python train.py --n_layer=12 --norm="rmsnorm" --rope_fraction=1.0 --qk_norm=false --attn_scale=0.125 --tie_embeddings=true --init_std_down=0.0 --lr_mult_down=1.5 --decay_fraction=0.781 --steps=4577 --dataset="wikipedia_en"
MLP neurons of a small language model. Each row is named by its layer, matrix (gate and up: input weights) and neuron, and shows model dimensions 48-239. Each number is 128 + 24 x the weight over its row's rms, rounded and kept within 0 to 255. Numbers have three digits each. A neuron's up and down rows have the sign that makes its largest values positive.
Before each neuron's rows, "fires after" lists the tokens most often just before its 100 highest values on Wikipedia text that the model never trained on.

fires after: " ", " on", "\n", "born", "On", ":"
L9.gate463:098078136159115102124105119102185074112145132144110121089100105133107104153111118104170135124150111165098132081131129168084113094168104129117145134136158164146096093170121134136119125149174129178131172109113101148163115138137145139117110153134120119125079130135162147128104176083106136124159147143128141143143149132121117110143124108120128132152107108147125132129068150175113112068109114089115165104152135123110135154110126117170118101124121122098147128095137160114142144142138109089111133117117140130113140146137153125123151102109149161116147097122101132104135084095203132121
L9.up463:152110107103156091076091102106133085118121125112090098109127127116091155143104094115142104107117134149169107142116136122086127105138138109100143146130134122108123098136117110126174140085178119136126149121145100147124158079132120128119130147122132154071090111145077177124096087114097145099172107111129069195123148106114104121113120146146110105140140119119097176130101088148176131121095111108124110145145133112145103152184137098095178148123120141190073102109090128155157119118161123131115151158156125128160169119129120116178147107119118128105128106156141141091138147128156083105

fires after: " ", "0", "1", "–", "9", "2"
L8.gate191:104127149147140167127129132096097136119165130117098139104121122107134087176126097096121129149139132118121161135155129176113129095152141108124154135147128113119140141103107169151122176167100143131123148138126140120147094107140125143157128140105133143122113148151158128159132135123109134100124133101147082124118127149097099159161116122168147156148072116117124119098147126150118131151107167147106139134187142107146109185133143133105116109153120119129150144125097124108134090137107124122146114159127126089119169164123134120175118125162178082113131123085148166105114140095124113126
L8.up191:082090125116140136126114138111103130121149143119123098127084118156120121148164111114134133106127142124107168090096140104131118077122153119116153108115133131133153114120096125093141140183097107179103110080112138156142162139103116169099107119136143154122091138119139175129150086125115150091137099122119117142157160108148143113158146114104119137103111098121123113091135121154124143135106154148145132154158168127125115156156134096120144167130074114117126144149108174156159085159074117101122158127130090119138115159157131135117128182117161075139140141120107086136114128094173108127

fires after: "0", " ", "1", "9", " |", " +"
L7.gate1165:133112153100121093119130111099141099087189123143165128129149123094133100098147098120087112153122113111153133078139138124139150127145189137112117132142124129081151133085109155057147167111159140175131184189080151146119144118128132144122109127170138124095102149152126078136122096144185099158109102151089192093095160132123161136150133114097131172113058141145071120124138122141142143137112121090140147099131140145132073155142130140122114099118136121108152116159092099156128096118102120133124138111108120127085142116142077150130119125122142129132133152150130117078129102174150127133
L7.up1165:094137131146123113150163076088137155095109102175151175141136121103089106093166105114135142138144108147117126129142131132132129145098156148148124158154114140103163111117133139119115096194128153130107190111130149084117107133111074140118107116160112127123094118169173131156119114137122108167141115143139153149117124103084116118137109114104115148136101149134116098118160118146119114158089159109133106111143132109130122125143131139096142131112110056140096133170083098134144080116132115097120126163098129104121089121122129126116102130140144146136193141128136133090117124153094128113

fires after: " ", " (", "==="
L9.gate1148:121135136155140144101161139140090141117140092119096082124111139110154147115171158098082158156108128137134085115116116163070147140129145125140110128112155133121146090106156118117106119122082111148134140105123148125119108155104102107109104093115138113111131126127109120132094155166151107177167130153131109115120105085119133133129157144146152139127117081104084180159135100132120139105096130117150141139146123154111086174132122138126092159150088160069148122155103102152121110094081149116162114125094144124074151174160132131132117088120153104118109117177128132128142128117148146122
L9.up1148:127108101099105114102075153121164128094130084114137111116145134114146133146123149088092144112111123124163174123099119085113142097118106130118113110132141157113077089149145166127146151177118117142119184147113118155127179104109150126107131113139098128100120129099109141133102153133130147157151092129130119108166130122105107132142146151129106122132137094112105144192153140192114151132102128110145147162139111117144139152101147123119140136138105130086117110050135117096106133124140160109149088152171121101117162084115111143147136167120143175143102138150109096120108142106141108105

fires after: "0", "9", " |", "1", "7"
L7.gate26:054119164180142128120126148141122120157130121100084143169139169136095134118102118119130122119144122105150109131174111139100116127120123129160135134133153072107156126156056119077116099116135122155115119133146131079106160075154125128132102142106104186141141147136131154126123094163115081103110118161158115092193122126149137118131120108140146116115110108161175104177090143138116129114105107091157132114137136154062139096152120112157141105127091135121128166135125107085107080099155138138137120125153169088078117113101101099088130117161130131087137128118124133111120115140093133126
L7.up26:132144167137182118086112116085145111106144146125138121146131146115123110128151124153123147129068142100133136167150125116145085136120129158093122122131144115123145143143100146161107094125160128122136113168090184124128138117135146119145117101087097142122154128135116105057135154116129157137171100137071127153098115079106108135170114113133129131132158138127103108172102151162129143147138121154130079132110123139162128136122202108143146158136137115111143127079160138170133113176109085110117131129156133122149118145101149111149128156170116121161176083099109147121185096147102117153

fires after: "\n", " \"", "-", " (", "==", " Na"
L4.gate1044:115148151124164154079138151102110122156126123142114150118140109111146134118141122149151145129174124135126110163136135122106149116126104130170125114132111126130137097081152146159141115152089168117131145153150139108113131146119129125096158102123112058146136151137118135100101066125083157167157141153124152124096113141111132157119141114131094171119096118145115189154132138157106116122139187171131154121096135137133083143154138130118110142133126092134156101111107144142129116159149097111136150131148118124107159144126139106155114153122135113112155083166147132158126159157138135126
L4.up1044:098149159099150112101127127118136127152145097141137108111104125057098136159127116151144121089111108157144138137142119135095116116102117182135077102166101144163113133114162169143146116098117134153154117136101148136113137123110135142140126077142161150089137150110111120162119141092106132132115086092098082128097116092139107112118177097101111171098179153146104114112125123136111137168130147083150097101122122111148109151101135135112153137167138119160120140075144170092102143136132120138142130129114155101118129134144156137111153117133111100108154137140091140097166110129120152174

fires after: " ", "-", ";"
L7.gate953:146112117137134128170155124134151154117127137127101161115091114128144134169133127138096150118143132142149125119140152129116123127088151158124132079110133128126138135125110147146142079101124153128127109163111147156137139145175085174181112119117155157147135133126141150104089178124165103148105135139146143162126149122171156093160109137099097098102138099121144165128119146143124131134108165123080163100084092144145144109151114085143101135158128136133183133113098102152134107095113161105102166091107099107126145130157149124138094117146153075099140108128143141149098139107131136127
L7.up953:103146096113140109133094104135160143070153114125080131138126109117071097157128075086125092133120110127125119143155141138116124061078137127148104088095162112108126107135109127137097142163102111085152155151089134128138119126150152103133124127154135133112128125117118141132127097142144120123119119124176146135157118131126101131118111160106140136155194116122128151138107136143129087129107132101115099142166130140128096133113125130093130171153087085126146129122151120156160164142083133141149110136143116134150139122135161151108114135111105139114166102108159111119124167173127130133

fires after: "9", "0", "–", " ", "1", "|"
L9.gate1062:177161173124132123058112121125080142168178104125128135125095121118112147134142117121139139134126142134113113186109130151139146160108138098149156147130115144076114121108139105119147131117138094135123113131111080120110140133124126084091108118131182172129141119090144125093112140111149131129120133130170087164097122115110150115109114115163174173121139110164109095110177107148110103114144130097115117135099171117112150094122154132109140119100155152116134121114111085116164136111128155176122131126102076112099136170104160137104093092174119126157082107108180111113129163152117107147
L9.up1062:078108116103172127159133143101109116159146079112107165163115130096107136117120154146118132141130171129099121115113141140122161113127126122117165109146112155135136102110151146120073147107164111115132163121143119136149126074188138159172132154166146180126104100145108128112106156119108107111121096141150118123162150114132146131122163121175141149147082136132091117088167170122143136133117117101118169133112171127140149086142144139154139168137093118128171092148124143144177133128148111143134112128131114171139099092138104118099118123076129137100128133100149142142069145132064114117

fires after: " ", "1", "4", "2"
L7.gate394:115116146176148155205115143125141086081143118144124108132142136129150177134093163116081096159111118139138160116155106140082153158173125099133113139146115136131131117112128122122101177130089090154139104112150144126125105136142153127145150127146138139095153172134074128081123124105135118166087107111113114082115116110097141089142118131129130147138101114124127135144154143138103141106145140168135118122125106116131131170102117126134090152116098091146155167104164099186148120147126103107116130106118113118099147140134072155131138153108111084108111159136146144127107108101108092110
L7.up394:136111114100147125144194137136170125119096148141101149163104132142109116128157120141102145131183115133156122123105130104116129140120146115152108144136164156141106112112113119130133147113113132105122115162165145142148083078125145129148128151128133140061112163101107141127129159119103135087144103104089132138136136117140105118112106105144113148097164120168078119141111160115141140161090190119123145206078082101140117192115101137109114121162103137151111147119132096087181139101146113080129160153141150132134189106117140142139122138140101126107114117132124080117084107091136107146

fires after: "1", "8", "3", "2", "0", "4"
L3.gate16:115111131138096108127140116134130124126122092198115137143150078152111137137141097110156145126094126144128086127114111131122111138076111158140174154105128138135137129147090113113167115129157149167158090169086168144128133135099123130131106100117131099112152155131136116135085119179097122111081102114099089136132107141136184116122163110126150141128110121110145117125087130149136138141120104125131170138126105133154119150188143150117139151148106111132095159152129131105108132134106108103129102153135124106142163121083084076104146120119139135133145145138166087127168116127135118111
L3.up16:114111119190090095104172090131134146107097109146116145096140086151145092142121122148128135165123142141139170127135099116154101137068075157150148147156118108103176150135102097119139131178160147096146113133083164155141114139086092145191097160151159110127136136106155112106119133129123137142088101107099126143126159140138131095110122097107139096119123146176104121147114122134118046131112092101139117122132118142099131160138204148125108159142093101141122143152132115111126146128095100135134150156174117084151129124112094103106151132110124142109080077152101127122117094125162148165

fires after: "0", "'", "s", "\n", " in", " "
L7.gate644:116111106100121105110139139118100111110149150128146131153142114152125160171134158128133142105099141203148108163121119149126131158086132129136137132140103120128074130113122140151184081130163093133092124112115111149141112087096086119116145100105169136139117095098102121133112118161094103162105125149131127133169143061110147165111110133153128154153100087144110095092082106122128153112125132121107096119106117113150133132107118159089165135196127166090124117125123113202135158110093121122133127136137123135135149095100133130093137075152126101112149086109120095114124144111138121120
L7.up644:143107128085098185129160144134088134102134119133093155127096134166152134122125129080159141129129137156132150111099115134121125134111111137140104073115103090134143092138125095127102155128167117126105155144109120119146167099095097069146148139114148160116089125138127134116090110114127140138108138093144164120112179105163117103108159157150133133119167109091120072102121120114144076121119123145150104137127144133152159148145091167139168166151136120073131133176154100114110063162139152134172132129126107112104172134123129115109101135150140099135110142145178119126133124147092110118

fires after: "1", "9", "8"
L8.gate879:161128111119122098167185116159155130132090126138119118073150130131105135127149118111130117111106124143098085138124146192145131145133160152118125110148164108120139141122142082125106144144135134132104109138155155137128174166159129146152170135106139122115125132166139138107117145167130107103120147127143102137104152156122177124126104154120148133164138069157106128127122119166117159138083117137171094154100143123156082118112086154104143156148156173150124115148139146136155143170107133162153173096118180121084106148103145111128116160093139156106112095154135095132110117123114159133
L8.up879:124133131119101152131124139116108146140090155154092141138114145134173155145138141098169121138107103139149173125088093144141103142114132165133126136121103125078176098106102065113174103109136109137127125147103100129107078145147072125102148100142162123124146141117154160126134141109080099114149102129126107128147141093139100092108126147167128154133140125157129120111134102107120150124071097146132119125086146140155111165101149114116172097152070124172182132108156123142129132128079139125134139122100114134142138110130149119134133115115118115098098127181155122132113102130156083147

fires after: " ", "1", ":", "0", " the"
L9.gate514:104123116173165150107171128095131133098129083134068146114114119139125147163122119122150113112120130156147112110127171118135124131114116149145170139126148085146130144116094154134104120102097098101051102126144141116206120105149139108132179078131151108131146141096145126111131162128129100144090139073122163145166101120132137122055132143156097168142107137145114135146121104135114105113113177142088146101133116092116086111104159157172144165152078147106142104102127149135121158171162135149164105087125157129124164156100106132139155119146140105121154124102131104124118080122135143112
L9.up514:103145124160150133138116140096127168175108135098150109157114139184139131068107115105099115122142157139153121132124158135136136136131145109112117097143127105156191115117144141096155134072175102111140095167115168123123128100142125123124090104134171118161113136139103131124119124103117066153141158105125155112188093107119144132134101142105084145149118098171151133124132189164138108131103164150151115118103131103162160143159136142143121135109096118150179109151108111146145137133128164127129119120107121137126112143135126099138103140124154143151138125146159108110154115118104132115

fires after: " ", "0", "4", "8"
L4.gate195:158098099095117121133172084115137129076149129123156161151075151119148111116147114151129113127148134122128088138165119168104124122096124120141090131136130162143109100100097132132116143126122133151139138135115175147122126125070123085121126101123122171137131101097128158137120172127131136124157128124126121162102175126144167143104176125107119138117131125146107111135133132122149073162123097145107157110111173118095152122157139101140128115153118168166113118126111170112107156162106144098130106116179178134133142172153108102119141100112135130147112087174138106137152153144139113127
L4.up195:107130115121148103119101059120115142118159125117124142085122161105140130122122085157165119120127165132069150123150129092130154114124104144130149148140149116144113119117104155095128144152109122088142088136103170126102088119129138101126101102138151097162121154160079123143161175118135109117133104148176113136111144127118148145129151105067121106140152190133113084161066136140122128181139126120096150126157179099109155156150150113141121132125096139142117117153161139096120132112073134132130093154141110118095153121085101114106147137109138141113121127130093135093169130105108169162

fires after: "1", "8", "4", "0", "2", "3"
L4.gate829:132109110127125144152109132134092120115085094145121122083141123140142156181110139132115121151158124150163127089149117125135059125143097128143103136105163129104148150093127128099150180165113145127137143143111111085154118104120074120149136153183150177127127126172156108151140174154126150108108102132116148118143145137144112097124151137094152116139158126192093089172145093118120142092113147156096135108130116097128158127125114120128119155115102144139120139125149186089133133124117117131125128072099135112137128124110098104081087121114090145142175182096140123082127093105116162137
L4.up829:161099133163091112158108130155108103109109102141107132093139133104122139121108133145119135105137120158162118151170076117151077127119133168135083193126130156127156133076130136146130151117089119124119104155114143132142134139077148131144154146090125132131141153185141115116141154131156094108117127115066122152119165145148133080117152116098112122148128123161137092160062064148104135097121135108122109133113092152116143153131125124114123165114141119100100148110123117084127145108117164130097142070118143122148112135120134110091128142125122179119109150128140109111157119111126138144